config = dict(
    num_hidden_layers=14,
    num_attention_heads=5,
    head_dim=64,
    hidden_act='swiglu',
    qk_norm=False,
    init_std_o=0.0222,
    init_std_up=0.0222,
    optimizer='adamw',
    warmup_steps=231,
)
MLP neurons of a small language model. Each row is named by its layer, matrix (gate and up: input weights) and neuron, and shows model dimensions 192-319. Each number is 500 + 50 x the weight over its row's rms, rounded and kept within 0 to 999. Numbers have three digits each. A neuron's up and down rows have the sign that makes its largest values positive.
A block is one neuron, or neurons of one layer that tend to fire together. Before each block is what it responds to, as a language model described it from the Wikipedia text at the highest values.

Of in institution names
L3.gate66:467503479374445495500486376526517450466490501397494570442466537508549520481568481508500503520515395453455420517433552517461568476586565466521483474557528576491508466497460488453583392462506594525511559439445526442533426580461460502489383467474490486443485491470421411508446511531517536514554492518455439503443469473496464549591560506512521541515541501484613571536520466536486467463479
L3.up66:407480503358491538582435485537573583408544527478437544314466473506462488484551531580505439524591387539593471476402562497508482527560549562470580519590502524524379546536473500492559541396460474556552470399464431491540428495494486478491512427438490465517566485482505443548459447474520584441508436458515487541490486411457523489422504510486495500488504475490530376399560426452461519505504
L3.gate121:533416500378455457568420571514518447554545442505511454507358468536517486666517382552461478476511448497460462476442464542523574467547517498516506506434465480482502482581498459524500511606453622424444475518478533493476514506389490462561467461521455456516553584506421518612453426502500573458518564521387518472502555534447487504490483466492486529588532517527542510570458481493409449520535
L3.up121:522460460498534494504534414520492522519551465545616523452504493518564479512429403508462523478375574536462453451394539491519343501421462542522478539530518498528547534576491501559446607480434481444437538587551592518460574455471498554481467473479482374555440525476450519531508551527507488467499475546574403601665484511490467497510480529503513517421475448485534545512485421560587424449524
L3.gate203:501575503492465520591519383575461544536461475506392491502449571516514561520470599400601510505493470487486482536524445497538525489544512471515480513501554418573463551525496588408467408417555456478459558476502422485550616580527486683419546503501462491481468528557516524525476420554543491459480446443455502462549403485410505504520473532445480458512560552494531530468511386554470481539474
L3.up203:521468576462411523467568517546509503518468507520501501482486549522441393506480427511492541487548564519480456493450349527452452459512468513445459458485586465519538657498469402548503435440474465571481420516470419523473484462471446516524586596507566483538495549502474527576575491600590436452569522386512439446511464505526594541467531533444468513513494579508510416435424513462488473446598
L3.gate308:463464551503508513533544467465552590561521481429600566582501515537527524528528532514478567564516472441481508560484540629573499450515525465492554487480614669523536482452407446515525550414550475573477560494517499491474465614480477529478512445482499467433473479485474548590505458468443499510532540537457605480430460366593463449540538529439482487479519414539575559524535455506456460456425
L3.up308:501480467489509537485553446546486603467542553433399517422529568452555512505549528549463567565486469523538428609502548468528495469539631530503464447513429588536534530450541516493525457395461523525521432439488524495551494477468455458556590458462580587553474516512510462516518556423449468530467465410493486522410479482509467573533562604476534478569563473541535625435638500465516401410544
L3.gate413:564482452463528584560522424534440468469545503532492486642569503481475496496483481504533510517463435438379481511520550573460524468498510579505513516571490512468498502516470484448500509496479513503526514483429537484567458505532612429502515463543453502461535449587471445490501455523502562530502649511522514409529538531584503516482461581467587507526413523484492498465508538491482568541494
L3.up413:556524563511596410608425463478503535523518521514461539465574549493572474583552510408534445500361502545512514479500494525508506449417477490589555662525557553488497629529474488464436468554439408452470533442459412482532544563513516492534512485554458523519498462485511455437532511503484532531450531559513555547524433397467541467460471491468484444488410558454609574547501458495533482491494
L3.gate472:568456467490512501553475478492526563432478497484420514473473529469524502471519493471501582474571490506484531514511490500443504483471538500568465506467650575508573509505440459486527462517522490479535534464479589538474503544470447536475573507482440543481481584513522402520529554555512445499563436513485545561498561455586506485426563510533525542446462538524509527451572473573388504517586
L3.up472:528539552494514555507522497454549462594378514532505431463499568489420482532502580523522568613578575452469478494562509462572464591374438543526536563399494589607550492542553464452478609422460462505561517431558495467529480533452526531397536449546499397404442504467452473555579536471469455464508535504471426481489565552480454526530536576567497505468509390408463497424437424489480458543515
L3.gate544:599588418590435489527547473433506438480505463460643523534534488537519457501505555492500504582529513530521488520514512594492451516383559529486496396466499548564492525513397453493551420402490558561483559553454578487505484555512502541446474507511557482473461399461475474569482528574523368468518489497523452504431523556510472569536524397444474572444505436501459485475542497515575588447522
L3.up544:509550545525501490525467497477547408489471533482603545448465551507530503550459408507500493480529538429543529544428456446433556518501399482622599504526441552527522469537492358524527493517435501576468526532540448556524567469486475431410492458513493535535495555452449510523470510508503534457513539525488406445475513608468553435462504504485499550476574449447597466321555487524459493525515
L3.gate679:456488576429393450572507527509497542496568426471494475616517497524539505510523470587561455518448516495531523489464478533554431494442390556579456548568571533514554617489473499426587404486498484556512582412452487525485518456513595474506482525503454529511511424506398541484531566529531587546491422439486512515461515497539386505531473562532499549544521551501636513472504522531490517449519
L3.up679:582612409404509486554520485507579457527553455516509464513523531501545447512463487533534511459526464510499525511423469494467519510420559443434586530534471470463430537581528444392461490519477462523561518493475411578490468487455501442457501491522513564471475510532501481530466505521527401554493469499470506406434534497474480475490535492454533492520454516477529507446504434508483562428510

Acronym starts and dates
L9.gate101:393507443498550472528518402459542471473550527473410528520532575567397491554488461505518503432355460544542472479490438485475449531453584541473520494574557559548463625521419444539474484498466535435506506395437512586523439562503505554506455525474597558567563521476496491539405514491412415407555539363468446491495478417488530556529501525497450471589515461501641534544521509519541516426476
L9.up101:485553382498527462487426513624522492486512467471629475444566600430520468463440574530561459501477505543517568519480486513606529564455451447553481543419546512376579497528429593514467502534453573503491464547522481474445561483565443541443337651553495510544421480531527535514481495474454446592566473444479512453533574469492553482510501505518515502460502562519523451511467447532492540462465
L9.gate123:530485568579531546586510384564388494575490538443552502488504542568488518529431422433443536538516417472370488557439518454551528474559488455405445476484587475561415490510534554488475439485493466439515512521430429558459479545484576530482464512492515478471471560510512484512446467496514603563556400459463425468510501374428515543473494369422505528456529480494517612467525454626511467539452
L9.up123:538528506473486514578453479390482544494499464390417496368538567540519494452491582527534608487409496554658570574482437489442584453538498547486495460432506459587482433566443522458450449440576568455453606513474502582409489473539477518618435499475486613511503533546471435434571592489521503443471520499472511561503460549470423462526478502562546519486509461364554472517585463488455519520563
L9.gate134:444573454504510549574526438470465479536477493506437392576545495521473448483469496551480584548489521378506420528443442487516441486481523457500416455526526548535465496533454506425529435538581525520512491512474471485518502465446539456489474456476454604533412534546430431505459438499535521413513483533584481464393588573541542535619431480467510438444486457478467529412523459552436436413520
L9.up134:544426510410522494631406390464467453522483444472486512441540521424504545483496517556532478484511512451544519530448467558645424532485505539536512549580534493495418566498459518486534443521496500473522509520429417495532479408524515495570568563504445547548443482513441519504542566512489616402519432588494463482424563425524462525593524511431444357557570494476496545416498483487509462467465
L9.gate336:491501488482436548537447457481429464477531486443493491520516517548516458537493505507465530433463520445499423494455483491539517519536533416415485546428518579550508475548381456400588422444419490496602643500507405397520436589433537531462520559485464468471475536544422542545474493539484538595563378617459544456406442514541476518522471493458500491452538376504556510465504481574487473428527
L9.up336:538584436450493523594528499450504512511510503529511519580485531574512505469570420576568438516507505461551453515564434500517495507518516563519481416565454545535448418533506570339537441488411542526469495524566414406480440586450506460405587485489429579476536544480466493473538533456521433499412464399515490511465462552524451421509454492506499473472419471498459526491464574474523442489516
L9.gate341:452495565538496468510490513397547459511533458463461501509523566475411510465562468555549581496492467529489537489501504494576420445466540528560498538478568530490520520577518541575469471439481447323449619473449493538487542530485463504403495561503587550559486408472488495527500495413524632576533504484458572482435454569415502522537532464496424439520414474481543480524464542551377526514461
L9.up341:550506549540505478469489498452608466458480445540502463472491617547533574423626513457549560534514389502533431595510576549539484436470577452618561493586492526589555506516395482577478511407418473454460444523507472357518547493445422492480546345426405508523527543435498549502545515402540463528465544527509476450599456553449575502532529500473514542504516483500562554486572534438440423546415
L9.gate373:536480534584508603454565545568423453526536559544559547456480577486529451451509483565577526468504423439544460434597528525622404456413433448415496426480573493434438484425459537560531619502532541493467566452480546574502448521456570494484467569536548460473513460452515475544571528467544454513571500511485485538466447482438479498449502499539518453533458511448381513550526478572510538457566
L9.up373:488472494503498535541505469540450469466607422544536555587498533426481493481517389471490498493531449428522566493493508394549516501481470504504559510450421447526383522502478460467620511517553547509474527541505408509572449452469512500445449559548447476460549590462426407534438497434526454517531515495505493487472513561504565440483496541513508444538515454477505388544511523476478462467575
L9.gate604:519506434514484574492491448482600470496444483412408582598499459592472533491468459461572419432545447596490518461481512558564515442484499503430450519530417493577534521507547519517487514462549544487546548469516519496585421516537480393453408477410463427547493492462478457489365436535511480450490601445513432538524526578537438472598435454520526457517524492568538511521561528486492414502438
L9.up604:456434558522530554501546461519420450430455450468465461498464533442458530498524547564597609490465478464567528532518463468461479571482547532574494489497538455537428519542381504462479473495500622438508511459486509453531518496524419576595467565540448473467620538418411533502552540555503472462411497470591520503551532428537482540526443520494429520585513410487524523502485492455489487499460
L9.gate819:526434483452498585531444500595418512533497489428562414549516485535506451527491462555469473512548431491501464459586504560585477489512560564515560458530533566543472551441478531496511536512527590474536546500423431572450527585536521471574437570466411469525512413480483553519546500513433489502499570570480491512600511500364471563546512458525468528513536449510483643455577534508463582537486
L9.up819:540485449491500602556559516451432540541547468480460414496536551540596453503512525547492565606523447504504484614541513475570492444514455528483538396446503505507446525482463482452505538465517488419617622543497560482433545597540548522431549500500447510572466504492412505415535529471464529521460463507526567526497536541468457500470484462429447499470547401512540528491428537486517513530487

Predictable phrase continuations
L7.gate55:520444463478501459476491507583544524524513562484480519404505450507570491495482449554473440544553476461526448433565444473571458557497517417547440545522591518501511480559516479613562566488543474527436524526486535535451563467572486541462387472496463515513460430508535499487538503624498487503498468504497496562552485482455430486491473562534478504476525578451426452451506542528428594484547
L7.up55:551516430472549495498383466471600513485530498438501422534419509585470492475537531558454478501499416635501536510443543501574448477534440464525514485550529487558480472522481425428555497497461605440530585520545538553491505482532512533528508525499508478505479479418487417487524452520474505486538392478478508528475460477509493452519521453569468428446404562511498502551557591481414469506502

Verb right after subject
L3.gate149:491489428422543549572509484502536538547401399526557493480620498562554606597489486425511470498453565438447438506528458451503472419576478493459406549481507473474421486563471549509480526449496410538503528534501431515468486532459499467488465539576493427516430483553458470483498537583553504608595495459508441539525534503444398515549419513485475441608559433513493394456522496509487570630423
L3.up149:484505484549586590608498512407531474476495541456486549452507494461494554531439516413544514403419553488505494547479482574474499530500452556546531528529486453505477475552470472463435476488508453575537649457549490441537539552491465408485439440552457535525531434514520355474539521524653440466501497427475406603578461498522494507575485561509487502502469542479465375499473442476578587601506
L3.gate244:588547545527572519562532542516482443481494439458500513464514589536534429448489518493500567403551509423504551443512527486536611444514484510396471509471467545482480413532585591542485515517587521539517546421452485551519473637518495465477521574508470507549432483503516439553542589590456456573507531472377493579565513546475518512551496470506595371520477489534478427451510453511411562480509
L3.up244:476395428401469483456486526467490614579514511485447426435575516501534545578449540494458516409518487538466508471420567370476560446531492587474487511405485415550559443581444485517540528529461422521594611536513548515523487499476519492481366479544537510593489490405502485539470515471536495510496443473513505562434504431552514461467519564534529431568477472598534455490549372541458571507500
L3.gate375:489488538544535554545474482495370396518512591565524503492404545588496468532437480436467517453542590478460552532508538531582521538443481532483421538509551439546491551539438516520523480519581419435538546557468572528424531521435428507410398511422426500481480486547483485442463564593472459523566500483477418492527468507501492522500527540499613519542522507525550528474486478575477576531489
L3.up375:461479457537469503577457496436476459531443551490538476453591545520452421518469437478442549559468478458458520468409432547571477562441524483481551509514456538587458554555452453490494451465471501436456502503495492553589486509403486445520487560516473478578558494458499534477464506426465464426513524474465543503503482614528511528537463544490527462485444390522489491487457499565404454502487
L3.gate382:528392543543565441497545414500469494535591467461473412604610459562541449541505560482488490563527454497455453484517486472505450447512541518445418500536486408476526583550475544484522420456583462482513495455507471443539509506531543465491423452568524507486504537529523517527479479499495516550467441438507491458485432424415486500530380521478623550530497534527503468430480495484503439455493
L3.up382:451480444443507442440460529490483498490475471595436488490603563454487606602434522457416519464344442521462408472477438532434398577521525504515499517419432411509441498501529504512549551469518408435529474435487428540454490522491536345490514525560478578444543446533573428455606458457491458545504541497540489498514548507517451547508432544537412549503499517585510549457473578532476539515506
L3.gate538:450492514458506550498499436402489403491500499432467496499586494674527545503484575436544531533474519576448468513522516504484438467457471505489383445446649531530497484491397585504567472509550439517600549438469494519516482562483491550535490481549605572488512426514520443536498382630497467567542412478426502564467492495364490522436389464491529484582530498510491517524480401571520518481508
L3.up538:504467562405555496500479534398538424502559519503515475441520543574475526575545573445516500479460459609504521433449449473456511515523471503525389496527521507515561451457461555500483497512490380487539488492499436549542494526549514446530582451531595582514565445575533444514399355518449491441452511486476505644477492426553487524417478517497504506500503482451459589490499522486519566430451
L3.gate540:613493519448548582534547479549575480486456538424506485518512561556517566524456504531487459489556489499447447555445404599448520434342535481594558479475574566406489442507470487412486407507573554502546510494516440484467577489429377402436532478529459566500501446487462456477454528527511510408542437433497482545493465530520444498560484533580475541570548459589542423444503488512408486580540
L3.up540:498496529439530479481525515434529465460443495512449590486625492399530544492456589510444498426528443487518552556520554534580431477561505453423475554503429569534458462445655540486499532491450505476507542516514449443471538490476512463470479547450473518568536398495499508421590534502580559522454458474542451484458624468476475516583508497509545470544587525428459508495470499494463596612435
L3.gate582:551508480562541600419503549466452457515460549483492456492535497533532664510528466523467537481438531503510500464462474506521457529588536409466499491437473406472521498432481416521513520432513427509546505475467447525471516514497483443487429489434563488419526456464583441558507592544585480506612492525542566515510468540426408492413470484551593473547566453496534475576522491525427444503490
L3.up582:456549479528561473507463466460477451450529512517548401483400568458560487610431557486503520513460523461502483540484542466517551442533519522618494572448550526488520482449505499408536561379537483531480428434483466440528610490475480440457399360414611436449585474526443467506494569579566501509477547483535434581458471453509387494437480477469486507483476530492565513441407517488499511511536
L3.gate594:541478540461473457492600482434553467459464476506508418547553598569493518468444522585528591473520451458523458487471532456531518564513468514441468539444446497541479554500494570474479551573536450613506473483508427470532555505514501496426496642552468455483478465483469516456567537510516511514522584559409484454490545491429507483448449433488481488484509508391453491474433490534518446471490
L3.up594:553508495543480494528466442437514505507519483503610529477514530622503488570551536527489525494619504557463482482457474408514557588505448529496531438504452564599506545488584466533449430435571562519564592602472504504580535489487482589492525510426510552509480445548466527480483532527461558620524503511611422506542435443498531551525435543520430491505425471482490525526506440510562514509511

Mid-acronym letter pieces
L3.gate168:496536525407472495532502511432495531422425528527431553508480450507531488503562514513400542527484544489415584490535538460538446437507521564501514509426521461458471441501458513513490424441503445493472500529438563460521463478623521425591428555442506496600514500501557509555516469554566455474548501484524542448378530653422469515475463440536521536491549389536447514462575451575508481478555
L3.up168:560497543404495524513512581587442472443506479465521580501592543552503490542550577499500560446485445569529555478583419587603485478495548571574496516528523383422492496459536450508692460495484460417467557490469566490528543555528545542491490533525490545505568440517478414515482414513475471493475619372472406517498571447501431494619506528561466479516501426534457401455485495527443441502468
L3.gate250:503410568504458511489529511545407503419451555500538471538476424559511421520483485588473618508584530468528505384553530451464475468416552489593545534496621478567412430547521495546401441569548581434478613599399444525487446461469568492488387528415459400489513457533400534576425547507534518531497519594514465526483531503538544569547471410489463466505461395563474516448448494572562567489547
L3.up250:454551453541513419540551572552434459449583499528458547497483463600538431507484516555511548543475509509517501568528527522436524527450562545573487565512525497443463501526512510638554399504569564581529482536489531453593488515520438471544482451506546488505519522424424445580497456560460515441513444512463518513483446447465501542503484521497454619464479433439428428478449505491610523454392
L3.gate266:413502505446515564471490463578507531470527489535613535520491458613542562477483569477472492531521583492509514447585501561488508412515516463490575550447568522595480485555437553511446486472586565453468560535418471587422495523538495414494554507545474496480515435468533528556512466545561504475573555518469519453472449608491491531626465521492491464490535456502512496567638425571426537545524
L3.up266:447471527425500482558485524522441526480487397422517540564548542469618553493562542403490545544611501573508391553478440572614505453520440628457490599499519533477549586524549470486516511545581479436408619533479510471491562478585565449448543466476488491469490467483469554554461488525512521474515579523509452447552527476476481534541470533502504508553519527504483600461481450522452649450481
L3.gate381:441591529549482513483517409529492458428472541528489509595504495484596471456497572411567468499560518443421501564477466499541508449493547430629543493427615560458577574438451527492502468525511530519419432445466565541593607494480418538437565521463419507475404539464504512499475553516455511607551483461436585510531554520496514552456543486513554460505515514488563490485498492587488472482440
L3.up381:420445460534557469518511489558495443524562509478591440395445539491496504468416469590474512599557454460447454505561424499488430466478526577576516499567548542472526578540481481495560474557468461511437511461502516467489545485572600497460452561458506549507575602455530507544459578434539481422538569455481596457553452428546418464530459537465478413503517474493555535530438524532592577397482
L3.gate526:488588439412539487556552484576462468485519549481488512553473505537495485450436478498465536500615513587446489431494541539541476349509539574556570511499535573567562552543544561645524466577555621488507523447424509549531454534527492421493499494514537441449495542530538527577443436504470555559544541569396595514493637445537500490595517509467520523575449499543499459473495475506464669467496
L3.up526:462520449438455474498535474478455488491442544529487403508473555484556538508443543506492497539518550545456526475482503389524460466469417532507583504502494459445465496524515524409489522498462500379552436533442492478472549554567495450443376416493495486563504457427494572510597462525545545469555545510512536492541570598449534526402434534506507505521486494503577486436504438579485441432494
L3.gate663:485448452411464560511598465530459481440454447453524478558494457468517562536408448524467564472574626507483476525585530572430443420439484490427540539524577491494433539546497529485423487484503503408427492535472501482490503521524520468533448435520444559538449433497471537544487522537539537479572580453503464461487431543433558519509429383486467489582527434502461424419459407649455542542473
L3.up663:423449484455534566504496528442490537487542451485579456524485401524571585413467520512439544483574535505564471527580493432504451487498413508466630530453538498480478490476489572549552505469535510500390529529525536510535486372566518450557518384497450529548510506489513508487597517513574608457532569565521448504515494509492518503605481489548477504507498472537506543443480449554464587489571
L3.gate822:437547477436478456449507412609439433431526461525551489560540504526597478515527561514459599575513418495482434567522570590487483430558529565508558507451590491519476506516464528478458363536449595588551495508425493511423471579539505431436490441515397433536459507494495524564438487533518569425556542586426541608486542484488492545519545400465491560470456451553485581536564497507478471454538
L3.up822:509472512567432491511490448532511471449505574386567473591580414471545514586548634554472468453487454463452547489477438540585508567501523524480522527511495553465572486503521516496440516514502425603433464624546477407521551490581590544548541539493525486581532488537466387567531529464558541461543373474481478403528520546550447508471508529467423623520477505530523407521497416486534384420508
L3.gate823:465433447415531539473532476488525559569452456370479414592495458515475525496460501496465573472463558456476397539569471584498546500512583467578561520474460516492477579570538463422484475490543507610457533514466498552544455392442435443512373562561511466536464488477491540561430472489503515461555369506522463509475487539427462476552512585509433524591470395571451410555503522554426455527545
L3.up823:513525429554566509459559518598453524527544485477565479603544412447603495477532478450432471516545484528393472362526443412589514404520428542521497582428516526474392444562547553469530372508505514479465540444490551436551500420566504492537527454481427401443460513471466518531438491512431612490511540537520543499482558466526416525599489540418587413498506484613407529478473457501443538414581

Possessive after names
L7.gate823:473547465488528544547483434513487551543466409553545563437536605516492529470512523503502486497460573417357459475457479517506573492453525507531545490528536496546509497565487476421508442440460548497486486531447547537515471471470509425432396599535475538483400474485495505448446493560510510537558505502465538397543544570499482565584505508504498535584479586599530494551468496547405524552625
L7.up823:508468489452496457514562505521436562540522427481474498494446431566367449520489522548515484532549534535508491350510497550513492570520566478576556552528474448485516344504548514516476460574443478508536528564528524428544482486528455571558431556572551543491571543464506538503506509488527450551454528513422516565471534460520531499584633529460470396531427417511533527552461419478518484461531

Verb right after subject
L9.gate79:593557423424450527452476461572464483523428482493453472466506445576511484460603482496448523486404503592543422444465497514501470474526497505515456467471557489514503492526342610430557432456561476453487525421540451509439509545433497524480456443474527495537466520463552386529469429556486519500563574466480540566455456395492425532529443549541570567540514437501506530429498419572411581479559
L9.up79:464616542565493489460594552556566458480399497522452522643464521475588572468512570530529551543514593480459451427472496451462553529595479448504449520563441550488398491519452533477466559575508578460482435469452462471505536518515538462509563546437446589522442498452543591517404480573482573523504484425438555562483455435443547502437452455504549521494495528423558529550460474490510511531454
L9.gate132:475542513520417523387504493474529516575437485483421538509456514565454580380536542508515535441467595546491538494596521529490512515512501470482443457424518505420505528493394532571504452469511563467415545508421412514482459478524555500516480523482562523433503539498593486473534453535479473565562498527423588449467442540458454494450468428592553507624422524535517489506506455569508497562592
L9.up132:527577508477523538432438519381526418465551484454402513454418486484450548527525590525564488389445510534542589467546488448447517479502464402491474366529512503476486515455433492478498535391513478527434491561493464555474456474564522531504400448496543515452484598563595505415588508461495503460506430494509561485545403527514428478374514531533511428561472507485523431455527491549430491563562
L9.gate256:580534551557550426426537462521542487516379507454450540423518472459546472492530557644535456485505487504523443527506464459520485486481507529523423449445483503446574397446462491461477570410536439410474444592427515477462451493439548506533421521482491522514450529579573490509435468546490557515471445424514571519514454475539497521511501433508488408494391422451493512575536530552454505480450
L9.up256:545522423516497430422538575468572469549538488455467461487488516415467491520551577532591488455471463455469509469423513493481471549515535474505519463611416509580496522513467489499456571545465486529509494509467507494525467521495454517420509521440509445426546478561558510490499551478466518541533479486546581433528527442473587465615547537469459570528447572519649594492568548468534560533441
L9.gate588:442568514494515521517528526512440477508505443523503535485525517503500553470544476525483520472505523502494413378541358465498466534489528449388488432438516403517522535486493464550483612517513544492455555597457486501525465465453461595534510464449525499518519461461464547468475522538471443487501544476486509509575574544494404519553464495528474451445568480423505594481473538600401511554511
L9.up588:462520501542581562405471459571571502528571590506514416497480510525510446467626550519421604542452423474554430543502518500524529536595547491572502453526421504557508469500503517622555506412457479485504513561553520446457591498523554468607455483527579574507505476487422532485467440475520537546514434450510551565532400535532521560469545611480399635560531399527537508563494534488468513573526
L9.gate596:587450423517497475499549511525490532497593599611438404606480394505515445459576507519527474521426513415454482452533617530459509484535492471503487556521438573536470527553466595573541505462511458415490397446540567464465532442521426487492364579522489486519544498559480452466443571538535534535464535497499594557459499468455540556549517442459498537572482445412600503502449491549479498481564
L9.up596:476485572532465498515544542486405468511448491567569503461512549598511488529608573547475462562440470546555518421518470470511429537564456458503507566509510560529408493489457440560395482586518427511486475509535426473485572564478467493513499603548538534572437422598609483569581514500569462535446398477588516564479577464568496534408495522465509565375535545423506520566477488509438476459498
L9.gate617:534569502415538559527596554535523402424504458483421524509491559534501573502563526444586493454432511353481529563511410542469503609509522483553438515525519389445509429573484488472540530475543496529508478423487532455517446388497498543578430516486457566653507481406460490438468476617558504584577570440499468509550530486406458549498403444507488408514507530560528559455437430555475523562453
L9.up617:562593465479413465521479518506477590420462468594552518461509461516439513534482426584488460527540569399584461447518555453544466597420503474480543529518454514500544473397493542517519652498566455462403523407414473447480430486431514453517446490501437448552575482499562488587574537518474417544561594455516437498482463524544518438495506484526473423527443488483449546416531556488411571520589
L9.gate640:536427501444414464418481444542418480437480473534479461430533577542545443516513562493599417449437505432519539507470575574453428533444516496487435490556569449463516445463412571573525467496464570550598590469433499487463563520461404548461533464525479443518521495480438436525466498529510556517525585445447503488486516411550528575566421455538474549602516455480500480416473501587489491442445
L9.up640:487481557473405563476545522467516471463501346454515553630453590457540489539548563523496531502556472506551521421444465492550492398597456483436475481526507542458507514503487553507581489478608535426596485459543590430460516491545469406513432586529466492532449502498399547476574543516433448453474464479463593482555529514557560467472495444545484416540501461414481481499559426543512482451475
L9.gate749:486516413513529555473510519489499456510540322537535556530543422387615439597525436545517493493550525534480461473649454524532482436567577477436464499561438480476532488477451486475491573421482544421474434531500525493584486508508513428451484506561507492440470489469529492455431450551568500447487485492497424522595522519478506523547603439560500549640373532550582507462509528527487448503415
L9.up749:462528536454412499502460490416486508563441528533520422510550469465555544531490564495514471488506483430528451563471562517516535458476505439495457492542527589486459426512537516541546538480497486561519486508525462506520472475574613512527555448453562604523486468511520447533467523431448583427522541458507500503449458378535495499564415448559568498508464685611534511546369543526476514466541

Acronym and code endings
L7.gate611:441548466445509527466489445510487430537474488483475509506467439462554506529481537547438491521574506468525480407629555495455539528455456434466461466459595531524410546546476477430534470449562569503450491471412568431588522549471492472496434512493437539502475438509513450442539483517553511548483502486595452522461560572368532545533467375428437530491469477583488529412565503559434508579565
L7.up611:474587507427479531544563405425502399461490422464499478563562556425504459539496551375537544450524542446407433448457445478469419501463513461429485478452467556503440496599527559440478622435559506447560511537581501457488551539486519441496508536521414499553420535479439513475588589482506356574500438477440445409505359404506537545485459462486538496493543484486435497471541440590482473563539